Part of a small language model's weights: vocabulary 2048.
MLP neurons of a small language model. Each row is named by its layer, matrix (gate and up: input weights; down: output weights) and neuron, and shows model dimensions 80-175. Each number is 128 + 32 x the weight over its row's rms, rounded and kept within 0 to 255. Numbers have three digits each. A neuron's up and down rows have the sign that makes its largest values positive.
After each neuron's rows, "fires on" lists the tokens most often at its 100 highest values on Wikipedia text that the model never trained on.

L7.gate819:084141116161178137135074190117162113085131108120158138106158094119098137110092141151106113158137148118107187115137121110173062198141119165149173119119160114112079076153214135218158154151078190084114180131124093114126137133147135129161120118100121114115164103180149096081130070140099059095
L7.up819:151107138147122108066144092131147131151101102179128100124113078083124138148193129086206122083107126078092138143131108131129098154122105179116172119154070145142169119130122119162140095096191158166158099191084131115160112097110106131151083120123124072118142140118111171123086118188066149113
L7.down819:087122065166070091192104174142115078186129096118114102172109071145079145124105100123107114067147111134136113168125114134151095115132077104156135176102138182000134107125095055132099134145130129159097104163104111110170128161144165167144160131070148105142167157121109090157118102133132160139
fires on: "it", "ri", "s", "ric", "d"

L4.gate577:117096227158081136162173095106149110148151075095120113089183088139101152183139132076143120125140117060176123126189111131111060121122081122190114118213093122160105148097145143135101121076144123067171098161082129100115117149160137228153150146155082075089193128160165189099154133151137112177
L4.up577:125169129122089105143129150130136122143146137077174113101143096071125169149096081141142184156181176121103083102096096153132178138117123101135151108175130121141120128115182107122117137149122083140109129137058132097123141098135092113062068128135124136128192081158182131144155137161130111130
L4.down577:133114116115187147159059142164071173148098126073104128114169140084093156092127085152103123166116124092108168093062111118171160069092172136139108126136085190222116083109146111137130141126063075120125121130166116124145109128113109138137123139123163160095085166150141108136157157161071157082
fires on: "ri", "ing", " of", "t", "mo"

L7.gate11:137145145060104115092044141111086164141103174066118088154139113141070081159124149129087125112103092093138092132109169128118211165178115128162132057159103127087041124129124111078105134178113120118139117172152097149098119136099183080104103139154137172142094070121142106116104173088137130124
L7.up11:158144132164196130158153138122086145166140132125116145076125123147169158101066166148144110122097168074140169153117110132185129164137106123098126091170129113140157140147109131083118133158123105048077147157133170165201084165107141088176173151187104107155141178102139086117139109149097069142
L7.down11:188149094121109100121095134176109164075112207125189125119130157141127110176129114150072115157131118096113132128116090152115168124108137107127125121142138142137109083107104160139128136120120137113109098111128169118096098137142174154139112135137082163189116129180148156112134075153112098159
fires on: " in", " of", " and"

L7.gate335:137099093078121144163101158112104176152075053124112123085092110162141141140122147112179114118052097124153121131139134169120186184051109151129131080094117143117130109106102110143155131076157100137055103125133175102117124104182143095109134100129172250099124063186167149121130150136179153182
L7.up335:104076124084120127117174106111097131139092117082102126141141084088160200128075149102203154176102113151083128105192182176135099146058097100088174081139143194130129074130120158091156147069163141078150116131219100085079162098206108108109152131117146126146176091142125180033140134119187171106
L7.down335:114166125150101135105191154124094130172126181147104133126114123111072153106097193110171118093138108177151142040114108148125114121126115142119145118141139132148068140134139177113101124096093149087119114127098125151185151186090177167152156172128077101205106185062118106177095124126134151156
fires on: "s", " its", " a", " very", "n", "t"

L2.gate771:143095149125095122174179061190212117096154103134109114147080125143144179221104149111123116148114111173120136113109095122158158104104119110168143133101111110114112185099098091130179104159150114119160109115133064081073039159127150077149146112107131149088169110158069165109145076124144146090
L2.up771:133115110075095153127144119090114062146165167137121128098125141127171151207128120165083087150096113156145131145100129151140141069143059088167042061086139091135074123108157122116190102112141124125161119143136146124117095123127126113095111144073136121118178142130090179138159129143141117108
L2.down771:128127151106092151138109149069147088159142113152141153140133176156082138189143152096146120137123139148118114157133133131106122112172067089156112086128105138104076109146160125098175119087105062204195127124151162149067117129155071085119094078146090158090136195126097091156128111160170162034
fires on: "ed", "ing", "ight", "or", "ative", "se"

L2.gate609:128170125116161107153098145137136097105153086152139132173130145081185152136109171080156094127171150166162080198133075149113160109115143101124135179138179160146086109181121135124171136126102116127162165134135170119116179152148108126137120161099125151174176072102113151113124106147098183125
L2.up609:147138161142153118054098157177089111108152150098172157116146116139115086160168155150123085170107118192129154142128085101135141156156177142134122149134099152108125124169135119134111090138179097148123140107152143155101141155120118094085193169117106073077184099109087149114119167078120121133
L2.down609:122110126164155121116166128152155160055128086173104090178100067144100151134122135090149111096112162142161119119128136097113102206116201172148145105107168111094131120097087137139144174132155123109143148126134129114122119082148119142147203121175172070072133163138098106122171119110116165156
fires on: "ill", "y", "gg"

L4.gate556:148115126084128118112183114078134153113065190163083186135133117169103138090125159119182051142108126158152102122124189090082096140122120083115135142134130166079130192121121146085146083162107087102112120150105151098155131107150118065152102131160153156160103110096099156087086099082153126140
L4.up556:116053161138140170052105147136202085169151157174133118158113107144113147092114165121150159141120131176163139142162108174128126139132083094169192154154155184149145166145152160101111097140072072093144133143190153127158154167163101164135096117168117110169126160107180079099100129122114101098
L4.down556:133116158164140140139127152065136033119173156156117081113114104155147114115130090192121173120155072110083158100154195157165182091125104159164140164114098111078101141165175123148153130053132158154163096110133162132189186206186121137185084125195094149144178124143136182146125119146067112128
fires on: "s", "ed", "es", "y", "mon", "ations"

L7.gate676:109088186128093147107142167126144149108136095139071139129133151128190170195131190152120118160127107129135081176120162132119131152126124156117044121109126133140138075102109053086155099116149113135097141062135121136134161134133058124113049071134154063144123148111134152094077138104099098153
L7.up676:193124144127152180153196135147160119164143166119113117120134177126187141130101135150082107117148057157105099087144085119161070128152154152094078170133090105102151103138073157162104106113139100073177118176128160119096124159087097062142111077107177148133125085088139120134079145194121121141
L7.down676:137100151124098119096115088102089064161119093104131050120151125087168109135103122108140155097122153174101120122139123121112139152117191200178167108116140106094137084152168127155132158158139130102178127175113175129137119123125141139132164150110151174088164104184155108114116132097141132077
fires on: " and", " in", "ing", " as", " a", " the"

L7.gate97:118170180106154107119100071084089155127114136133143121158091168155134112150134169120132126107044092115089138139106132102140151126095126142100138059074175084119113124124146174098146212100098146131089138169076131179159116135121110094101113103076128111084130219125110157094121126079102101087
L7.up97:094070103124215080112116143102149151118091091168144114184070141144142111100144153100122086129155169118134141133199189162133124151144116158114148058181162150111148106123115077139118147190171127165132196095106124088125195135159144073176075102134153107073091153142133106154144135105130143107
L7.down97:153126157082124161100148096090112140139060158215110186138136108113114103128203074135163088126138092151119154119143123098146124134171140136054164143137205128161144173159120098127145091118138118142106135145118097151141120167102192124189122125089072134090070121153116156083166184124121100134
fires on: "s", "on", "re", "ent", "x"

L9.gate647:149090180104119136134114148077136136134124109209120135171090145078115101159092154156181107157124119070067176204102086151079161135121087088107158122110138128167167114141090152131186161149161131080103121109149114201142104199137129080197184114163146138137143187150059118112173104135098150174
L9.up647:145130152131152091151134154080176142139150146174105150110140174127118133133129088070183180113177209189067164160137127129104169114083109104140121142112114154110091209144060138110146101137212135127147170185125171094135074179112154135176154135133139162093108115123079080139115103139088107138
L9.down647:166152132116202135104099101112106185134094186197166098103116102166096115087133171095163148103159175136106154126164061061097107172153090132104144150124127108142131172134141138089107133119172161131138152095105144210082077149160128137141156142097179215078099029138042096116120099142117129161
fires on: " J", "s", "x", "q", " X", "ry"

L2.gate440:114156169153077126130137133120147126112122200158199050147128138126113118090172146165174176092099104192168101114111148131131119120107104077122111126125134141165093139184132154077054153098095160160187149155108111115112125120156112113126112145095078116192180113087107153137128121173127094165
L2.up440:131148136104182137140102126120054164128066117139150141075092112114122139171112156146142111131119138142146165101099118092087159164186086142111137161119111152084143157148118159119143118122122080128109177091092125182138138111089128152102138167111129090132148173121124180131168156149148100103
L2.down440:087142172131148116153121134156130114119191147150125144116094049135176157177128108101100103091110150150122125128135130160088090162086153123178131127124165153146073136115179180113064137137145079149136136149176099135150094119113158133145191120178114153148124083131141179140163123145142114159
fires on: "y", "th", "ly", "ry", "ction"

L11.gate359:105147097180098131164156143157135166204117114146164118128142151112172136106118151132123137148088112096133176144130091110115110117115126109108092066225158161102098113139058157149157109108096109126132096143171095132150130044114130132137133181078113135186124128125172075124163142155116125100
L11.up359:147098108115152132104193146157181129118110166140070120114151129053105109141143085066177137141119095095156133097159086134121105144101124156102148155124121181133126210141169162120131115155128145147090097153162188122114116166075164139120152125099121155158137129101137094104105135096189060140
L11.down359:145150131117142077172168164111161126116118128039112102166097128099088148160133124112119140107110120135088166136156129101127123176155139135169130116100137148134084119101076174146126110116148108099061112091072105132101141113106114151074121108121168116121103175084061149170142161105190177091
fires on: " to", " are", " be", " is", " more"

L7.gate651:125162142099108146112146163076156191145126139073132078128131128097130100105155116110095146145147118100113131148154064118087173117125120139126152035128166073100133150116177103134126099163172069070043180157189114193143077141100090152113098130134106152112162123127177110094111121130138080129
L7.up651:125173151153096085160116136141141164118149129124121146139136115145114130062142084109111163110140164125129116129055148149180149175162158069124158085223129140117135107072122159119074106125103138122111133167113134129143108114105155115172193121111103106119099134109161118159181112143116117101
L7.down651:119137119140131142163126156139111195118131119192198187090146105175123103169126112163106161113145105080113159115149125150106137225091145140108220133074157136167132101160098082083101128143141163136114101076088163145099160164131151058105164141121154164165093150151124108122109103137149156086
fires on: " of", " on", "H", " with", "s"

L10.gate322:134116185207140132168165136146189169143111110119074117147083067086135132095130122119118171146115073140092110106146084139185099110139077064109082105131105117101139104111094136139123115099132164037204084110066152099132125092195135170126149127111151102133145136128067100078136147081129124077
L10.up322:115102134126097126129118178157129058217099122179093144117136146134118177127144111171147102113117145123179168116170086074180135144164175093153084181110123139137105144110144076056140137121107104157147223155094196158082104094146073126111141164193135121120142139172097149113066153147128100165
L10.down322:145126090106184163137138128147098122139084090145148130129188127149112073181173075145170138075153156128146170139158146157169047077141087157110168150126109080165124116115131102095151101143125095112138075125129088103069100108107114191153160166159144187148096125139094139135119135119153160170
fires on: "m", "t", "l", " ex", "tt", "f"

L9.gate721:138129096048150128105106138136155111118165143113072135078115150156093112065147142179126139145099095206142125154137075123143139160159162132162101145125074136105077111173145113096113161118134107123092169131090142095144108100102160153148122127110119103113104155107142123131138141108090117120
L9.up721:122113117185100140098144093148152101094139077178184162109129055195163168124170055110124102147097105170135160140148146130083095141075137177145155150136116083132140107139121108156093137110104103092091125147088154149124183120090182132144160082120130115071143199096166126166102124101167104122
L9.down721:159095059087129088115153106209020107117160151081134130158170148137104091169154063116132102152153121145081133128118108137171130117175134148097121088114109084194092159168176115148112137077098136172117132126106124122172122152119182070090120166135166179075131169163120147124152178117136108091
fires on: "-", ".", "s"

L6.gate275:167164143135122106114118110085107160149076126141142161153152129129117105137106107168121139132043134165132119124126157117129187088128138117090165218110098068112153106084088130064097140127101092172148154106109070142146181110111160095183163149129120095134135124098121142142185169125113109190
L6.up275:127119150100093092158100130190141118136140119166098205119081097139130111090132164179088159167103126113069054077098083119160199130138172145179155112119119129156142097089052159144166115134116131109144122119089115188145123107119118093190117189130142122154181100141144168123174116143150160152
L6.down275:133109101127160154130091165121081188118123157188185137076101104151087135108173126162108064164068187131157164080153108125147079088124120159055210155114159080142202104074085126098127068114121119118090071207082195155129169155145169099129086178128094138110129130137158173122122118104106108132
fires on: "-", ","

L4.gate755:091121125121101109176135145194153155100162100162177106074124128136070140126144124132102099161079100147130111131127149140145117150103103114097070109098185192143095084149067097135179079143154132138131171078155120143137201127158135128196102198101121117141120104127152117130156127103133151103
L4.up755:116109154084114138123132128136122160148141120137121164155142126080164115091081147169129104173095111140137173112166107138120095098099233118134066066140136091173078195117139137086137051104161144099118143129157115161145179084096156150162119129127102151134107116050173146101172152086144090123
L4.down755:115092122095104102130097160173101203184118154159100181188090113101169133064097105071114161081048106113108160129092120065124104130093137109169112126145102129156053176159100152125125026119159168151124079125116095167151134111146119125160196121131136093134134127094161190159173158173097130131
fires on: " is", "\n", " are", " were", " be"

L11.gate91:088110080195140145109145145116116132098077108187145149126134125120131163107124203150123121126128074129085147151139101131099144189144212123068149209176153120098090039149072113106142143129127147101171094107133154148159157122163169155117103083087129107102151137135173115155179078134087130117
L11.up91:094111122131154160098146155154114151143074116124143179178108095210124102112124126195138111151105072153130096071165066146122158123119187085128111164140150119194101105147053131128115120170114123141092079106109107147171145152185172138188126158101110140155184155186180104140103122080120134161
L11.down91:152105150151097137124111160152131140132090156102140098163124134157129152145126133162150116168083137162137109002171122105166154147134156146118149090127164152147134168142114177114143190074186134183201168095070112093131097141122105124065165147147107137116136145148251154148124120103119155110
fires on: " (", "\\", "{", "-"

L9.gate257:116184148155068161098128164126175189122175171109097135113132160131106129131118165147165207140131161063115074098089168134143104124147153135173125132125173145116131114081087172089131198136068146154132097105148149147121151188084130165101106127124167108077167128147128162142162084130140125155
L9.up257:087153142090141130085093164121071092145163168123144144168129097114131114119071158059119183083110116125129137080127191107197136145112110147113125105150182107162134190111112097102145074147125136143098146120141121175161131108167121112204140125154149165162146107157118069104129096130168164098
L9.down257:115113080082091162136138221181135154178151053089143110126156150105125160144112118117085056103072122090091139000124141147068128090116177158128123127113137168094114118119137136116127128125116137116165149118106153148181125171169106099110111137206143110103094087163055098142111097087100156183
fires on: " Li", "li", " Pri", "i"

L7.gate227:147143146077090119118147113134203141149116132102164122127087192118178116188113108110138169125143104107127137150080098094128125088100193168165136172081111134110166103152115136113167095190160092123130159150160133065100217109133112142158155070079180172143156147106045125099076143131104119101
L7.up227:143182101092080187135148111172113135111136185190086097118109104171159128152129169075122159162135116154199117120159114149123108112112137164109120116156177169104133167121121145106087202112107148141147104127106088088098118100179094113141133111136174122160128143117176202099123196133148127175
L7.down227:084054155177144153118117131125131134145200127078149115157115108091073056172131094124042130098161148125167104140122145152119131084108083090158077079108094107169120144116127160139047118102065096122176110126190167133142157129149116210043124170124134187129177124093127118144125135160132099106
fires on: "ja", " but", "re", "y", " be", "le"

L11.gate330:067122127191190167104137145151108169161151160074148092080105153120091123084162120117092189189118097140151189157127068186180146132098083155112164176160092109152130144076149150122132069112076129163131144170126140164122143088035126132143127190087108154109147138136172147057101155177066085168
L11.up330:121145135174194092121127130131079119112126126127118163129108146103104137081137082167163134160084083082131124156125173110128105131096074128115205132143139115158136179150101140096094160157084111162162162140128198189198099144106101091139155176119122133118145181103170139140112081157095078167
L11.down330:104169174138074164153135118164107108112098175132117054112142145167171148153127100122122152142233104160097109075158182107098191074153128076139180151132114133150173165109082107087061124196096086117131242179144087121141116123102083135115149103118139131124186143189148121084092119168151087098
fires on: " 19", " 20", " 18", " 30", " 8"

L2.gate367:111132120099086159142158096094136169108139152086131175107121118103102091117143144136125097130077073043131130124112136145112172132080100115133051156135164159090091161147128171094140116110152128156131074170124145121162097193115170124112188146080145171157100093127141090148149107135149158147
L2.up367:117142099131175135145158165135080120141124111111122135138189089110179108118091089100071049131172136149133110121086165140126088133156101118091128082151134090145115136096159133144114121096173210069104120148069095074091103187118095113140194113085128176163180092063152135157178140136114124154
L2.down367:143162128142167113113170118109190137099147146063135123096110064133129132164122112181085097103162124190054128116114101103110154153150141077131093099151098114110125126135091097132100120186168186107143109109112149177174082135112189131092133181127149167142154111136188150116088212095098165120
fires on: "el", "e", "es", "en", "et", "ers"

L2.gate652:147147161137115189116081174140094169119127127120106144141167129131150106134111132135085090169114177093081102155161131131100065116184155124120129201121167106138101121097147094127140158188187103163132140162129128104133144166085151068144164164140058154114150158125062154131173083148084117116
L2.up652:108169153075138137129124105107157169113110103118093121188115152092149132122145100179143191149182109164063125125136175090096131052108110164153100147132094094078107117163144103138112165153172140149148115118145121194204092126095130138169154183132148105104138110110175060121123052110133139137
L2.down652:097130136137160124146077130110108134162116109134173159099136151104143103143112132100204137110138087121158208102144084083127066120090167153149120132115119127118157124101102076148121123166173108164148078125138135135139160086145157109156116142132150150169159118152125139124136146100176151170
fires on: "est", "it", "d", "st", "ter", "nd"

L2.gate124:126098088116105097099129113075140135127185128089135098071130111125067102092133116126116137086101070075114109127158184132132173148167127135128195099099121145124081135134124115109192107083150170111113100117119137128106134144078158128171075075134184119129108089134113043142096174082105128142
L2.up124:156167211178153181212137166129170129147113090144130122105174128102115130153119065163088112179153173132133167082099101131160113110192091148153106130096100118145110113135097165119156149161114157126078180164117132142116172161145122105195145140135117138183178095105140123132147110142127149146
L2.down124:091144127153137162199146100181133143077154169092145157164131170107117080125132104109155121112140184122178141157156063126119146172138140064186139117095153113185121178096086126140108158181166136124147169086135100091176102096128110194164177183145164157159113173166118162154119116132100121098
fires on: ".", "es", "en", ":", "ed", "se"

L4.gate500:082091198175185155174145098128128140105133139166125149091161115039092085174133137169137163124169066150143089142115082088149098100200131095133073137069167112121166162122095156110136129072194099134113153164163132147141045160124137122106145082135122129104155155146146181106148096087112118165
L4.up500:111121187150103104162049144177057184126173093104070137147087125047099099178204121194143155114102078145133172108111114152127113099172153140120116065114095078125156135132130128143172135152139180103158169111141077132141053171154110099168154075138117148148084151137132188124141117138148126159
L4.down500:144124167122099153105087132141134160133162135080062121134097130117136119125200114142158099122133151131128172185084116183136109147141097153090156108069078146209173101144142119126117100136213142130169106078170101119133106128144131122190109135146138127137116182117118141171101124062127125098
fires on: "ir", "ur", "ed", "g", "ang", "o"

L9.gate621:154105089137142163073107148137198162122148088089168101117143132069112158082062145124209091094085135103135113162099150171164182163150172144108160164155116169076116120165123163125072171139121110132148116151133166075097162120098168198150142125122134211116103095120122129094125138136158130173
L9.up621:139081138093121111202149181158104153093142158122063132158133097074129097135159114133203180129107103092116109088156152109086167090189097157135146131128181115108116201143085126123140114081109157112154087092054167100101126136139182123060089106098130147178112129157105170128097073125111128123
L9.down621:070075129153171135086183138132107184119158126090080119147118126081129094115133102131123150125138126097137119107057145154130138096138143157160096159157155152075136139155106073117109122104111112062225100165120135138126153109133153137120191060103113132128132115108116151122158147138137061133
fires on: "re", " well", "ar", "y", " known", "el"

L11.gate224:135121165126121124170123088161085134178147115209081119085170133153157187102117116149111110124093084112160115150098110098148116085087129201144159108149097124088094108115165187119189087160083135174110105207164129089088167146121125200108145086128160191147190132124183117134136185164123165150
L11.up224:083123141135113103157148109138102086145148126158144115106122120067077123140148172167158165128134136140121183115174115099090140143192128145117088111146169190073177147143199141078104111100150145110142130149136161174168118122079111157127131185147156202089100134171096173109128117151115094134
L11.down224:075103130178131136068198078179169181152124108117091149046202099064090174146130116104117089083096151138185124179126174110127157080125083140132155137117124159175179133152111083092108159124133132188162167104159102070105156157125172158145149101116110088129167120143126117148142148109120151078
fires on: "n", "va", " Re", "par", "re"

L2.gate737:080085138129149102130112128151131101135131145115113160148148126105144155160084117144117088127187118121134142141133110117186157105069110121127101121113089148129085132197059124134100171104072156106122145090058182111131186142068148147134166080164113119139104056125145098111165108147106169120
L2.up737:178071109125113141134102106144108104144125184093110218096130100077141070164165135114134142162150129098128170169079185115139117147118083142159143117118119083141122164120148101120129125126096182135155092136113138136181090139092088096162126151128113153183112101138136097113167085078113146093
L2.down737:167197114186106142152085092137135065188144129107158110121124122110151109147080119149096157161124096106060105128166152149175178121144123113180167083144197085152163200169152145187116159153097125077127146093132146182128107141207138101174097167131140149089121145119153082156105141114130178129
fires on: "ri", "s", "m", "k", "ce", "bi"

L10.gate365:159104076095111149135142083111141112127156203165114120137121150143109165108121141090115137133147044091118128088109132154101138164175113081144143174130135184131115165165171134170064152106125134165122083168140118130152167130139142109085158071125091092091105113158103131116098130150183065193
L10.up365:091088109144205124080143070133136090098138137132124132139133103120116205139108098129163133146106132123159159097176165110152185138091117101119135112124175146140126160118133171112111101156178150107141082174112060122124128109106095138101161168155119125157120097124185147132133114106130125151
L10.down365:107087140114018095115086170127116090073123102080158117096109137157094096176121122074085152137131120178094159118121137114134119131142087114153177100156148148152103136173142133174126130099116112110204125080125182134143125188113130120142094111136140095093160123083142112126112138063112076123
fires on: "s", "ers", "es", "ies", "ities"

L9.gate38:142178141165128122148092147145074131059130088128083146117148122125125080111134159096126151116161063066093086194098169082070186172113121154093100091180156112145100152153078066131156147157129097107092053108137124140114189162079107128114141174101133143155119095117199135165062112114130133113
L9.up38:177086155096155118101128112107113168116120112160123112143192135155156137099100162101142098126122125121129085190108128116128142127081099116106086126151132130137131108097135086090170138081146114046072174063156122132074096170069081157137107123104132119161109118122149111069135156150161115127
L9.down38:215099093110087142108117125157158093090120091117077107131083142133148091104143086151129166142118112113111111215111144154113187150090161141141171099128129101062161115102212134097096123178126095101160122169091106128139122123125143114137065151103146103142182131170158116158082133123098158086
fires on: " of", ",", " to", " for", " re", " by"

L2.gate785:167078135160129144128089113085199178111119111125119132137118170181130114149135096152120086185130141136186177094157106088135173111119206164117058123138133077097152216144113112120152182132110171150057069106135089101124143121095128152145095060085153107131121155183166125160118134156148138128
L2.up785:125117123176182136173093160114076141130123204094135144139115152059160137142165091157092079125136109084104110125133065151095112121113142131139161130149143171159078137146107143162130149192172125159121168123127091135218108095141114113050201080096138116110158078068177122123106141126120191194
L2.down785:129107092070113090130132140105133124146144119084172128087117143149106079109129094108074163185141188150183139129133132124111132104105106108077169065109095123133165161164122118151103138129136093165130084150060194153097111035146141128098077111119069106143076092125152149102107182109121126114
fires on: "ja", "ker", "man", "cur", " author"

L2.gate16:138174080082181151165164056114153106190138130053119123103114122161134182184134133104104125151143192096180141084107133102161153106133149102134083083147100109138020124092131100193167109137120129101194139131102101152090080143134117141079169156028100099102140108115139174123118142141114126114
L2.up16:172097133151135126158132169148129123120073111121102088183141150141152129113149074099131099139109108111076139123132153204129150108110129184103131096113096133121162135091164053124104126094096159124124092141071101114180128060120119085136062123138096150143174103106110156065166124140055076145
L2.down16:128123150084106133157116129127088105132150210127069077103089136091066183164133099129158121181067120066126133190094163147121100140152132107113099098140095147102096123147123178149165112146139108111155150131093109141140092127160172118113098108117120117093135160130165114133149149131077127141
fires on: "ce", "t", "ing", "g", "or", "ba"

L10.gate660:120112124140138148098119124167164132139188091167072154135091089121139127140193163165083132136145123126125135136194145168162101170048123181160147127116130163101097090132135160114068154122097162069102158120110098104136114160106166131232167120141138169141103150135076140138158120123132101121
L10.up660:150165151083071137096118145141095170179118177087150143156159103174099084106153105131173095136072094152186110071116122136152130121083161192116148082135118121160103120142089107150191164144091158102098137180093120084189153144121193171110163084138108092117120171140124109121128030172123077164
L10.down660:159132120119134132118079167168149141176156158085145153181164163127118140148139148067156109097148106139149204128163180153120141065143182150130102134161141171145114171135124091144116130082099128114126158165143164113169125110121176158130114163107146133141098121133155096113150177118117073147
fires on: " me", "-", " p", "s", " a", " re"

L9.gate569:148121136170150118116185085112134109157202163127077096179106096198110154164191125106134145172145112150128161119107127138140123137142139142095137133133115138126065185143138129110155147144096172075094134118126110127142135146115139113178116112115106122162068142170061128152130082131120139182
L9.up569:159136095128112123102182112124135154163150153110110125156138179124135074136125116187148168086197103167129172123149168121126128142129135162127139147093119159175146147136098207129095168123162129160108132206129111159156174143143148096097140094144143128118127147111115123188122126116136106223
L9.down569:157128120115089123139146121129107174129101131118140137142108138136166097118133177132116115120135182169069116125133127178106099102126132061163163096150125210158091105148132141180067132099189139159115110143109134170129200118189163129114155111149131109136105173109122128126162067204139083140
fires on: "s", " are", "-", " ", " me", " is"

L7.gate526:082112142120118081119126125091173091084116106163195135185117171116098162131133106181125088099110133120126118148146111130200086113185084120151099109146106149128181085129116106082152106067131100138115209104091134150154104090138130183205135107203126084154105142088119153086132136131097129166
L7.up526:121160094137073131140119162144180093083091145155127150166102198124109074134095199118138103156118148136124111088131148148179121127185180106187157088078105116126159141125189139151113129040120178127100093148082131134118107121108091108112157151161172109096148141027141114111191179104146133108
L7.down526:174093082092078130121105119171089146182132136157073152134125085090129112097172168112135062171102126142150080160150097148150100142110163153070137172165091089146135135106100195108156112130141129127190146148163113132118139142109164073080127119122110192120096142109183082109138193071143128103
fires on: " 19", "-", "it", "19", " on"

L9.gate698:113127103101060101146114124138111131143124148152083148156092137071145112116136129164130067163111104126094108162089135107178152139106161111148134097185191086099094154175146165120172157110095084158213157139169130147141132109119160126117140090115130135082108108139160077127079108058088136097
L9.up698:052080157096131153152155222114085111161060103117096129088077093081178129116145084146082138126139150139129128108144065175124149116169141107138104069141146141095028077081118141103203108079107121130176116154126149083174125160127145154086185138121117153062136148113148146175099143101157145120
L9.down698:128108197125139180153129106111186150103128094181074111150120155121104127188121110114056165056165134110114138110080145102088125119131090089125073132150116122136158146151139147108137118106195168195157158124104139109124063182102095157164162124151113191177193095165103138191094195121095129089
fires on: "n", " pre", "e", "en", "ian"

L6.gate681:105142117111148167119161100120181201138134122161088119105103151081142124114111122121136099079107098111093105098106089107213080119150162129032107153150135155125137167082124121112181050081111111101103191133079155107103158121139085086116140164152177114122072113186060129111167126132204115103
L6.up681:123098107136167120077118151143200145123145143144145201162113114116103118127094176126136108123166168162145138099093120112116147126120125178054073125088164199102141097127141143152146144093137116093166179127148088061128084186169136085144069079173126092180131075176119127163145087152113099111
L6.down681:157144121132125066150112125209130054086115190105095084134107058154142101115168114124152185097125147099166070137104110122140096138093172125118086134109184118217179156090124109135125162109141152110151166124111067195129100098164168187183166139121143113160116152105187131121119096141151086117
fires on: "il", "ation", "or", "an", "y", "ion"

L6.gate229:095131084119117080119161179150117092140116121103203118123073161092136167105105139078114186128105092152132178134126141093167148185113127096130078104118095196090150084138151082120087103089117163140115106160093191050102188081131120090214072131104113109138098090197091167134120127161147096125
L6.up229:154142138145135164068162075170114088163122143127113192091180083053150130227129140082153126132073130117122099166203146114153148137131081127107149147183150098129118132126071131126147103150124140107137108106193192163097167089150107103174095117137134169148133126175092179135095130125131133107
L6.down229:180180149163107131113120104176152088184139124080100117112102117122103141119130104131141162032120146130158124104179093132125129145186099085166168160122115114108126107114197111153120074119142212120119077123139103141071126146182094181139130119089139079113119125134098112092098104078169117107
fires on: "li", "t", "f", "s", "ri", "i"

L9.gate799:105130108122112159104146084100131128135119115029209155072174122126119116102080140118079174145100155201118118107136131131090156171163133087151096107149085178095085107170208145059076177113145141116141171189111100107112128153104134089143134113149087099160099158127171112158100166087099127143
L9.up799:122142131126142089043091070122167084170140141107173149147074151096148121087116125167135096141079135110155155170127102169186130152165102134139141134119097112125158117134196084175138143141148093044091141121121144112108156100140153091171176192088066124137129195111141143140066116131138099143
L9.down799:161106125123073149177185150122152123127124151099154134130136191115133101166109152184136092151114063156157115194090104151138165125197138062097104128102123103128179107118182028098142107148126162134176138152146172139091122179080167154175154144136156182172124092122124091218146110066144152071
fires on: "-", " at", " in", " it", " over", " "

L4.gate2:111126120185163102077183165130167143092179152085103136090109115160187097139117183117157174084147040147095059168130178099118115095138125173110127107048149115107144153100145113093148135108120103212117161137103129126096132122093156123132091198140145105164098114128093165109089135119158088164
L4.up2:097144114111097124098136092159126114090181163100111120085085148144104110181138141108061147096071131067103136102176081175089130115168198192155029146153175114161111126127104132129164123086122162173123111138096119167129126128106150149145131116153161094127091070066114144133131139152105101086
L4.down2:150090118089132155103187101116047131077152086149158098104095123144160143125128148103155146137115114085147149160120116121147149214085069120151138181077114055121220107160153103069144097148070120121114066193079084045131161179141153136082134121143182150181128099177162151103114063066140179094
fires on: ",", " in", " as", "g", " –", "as"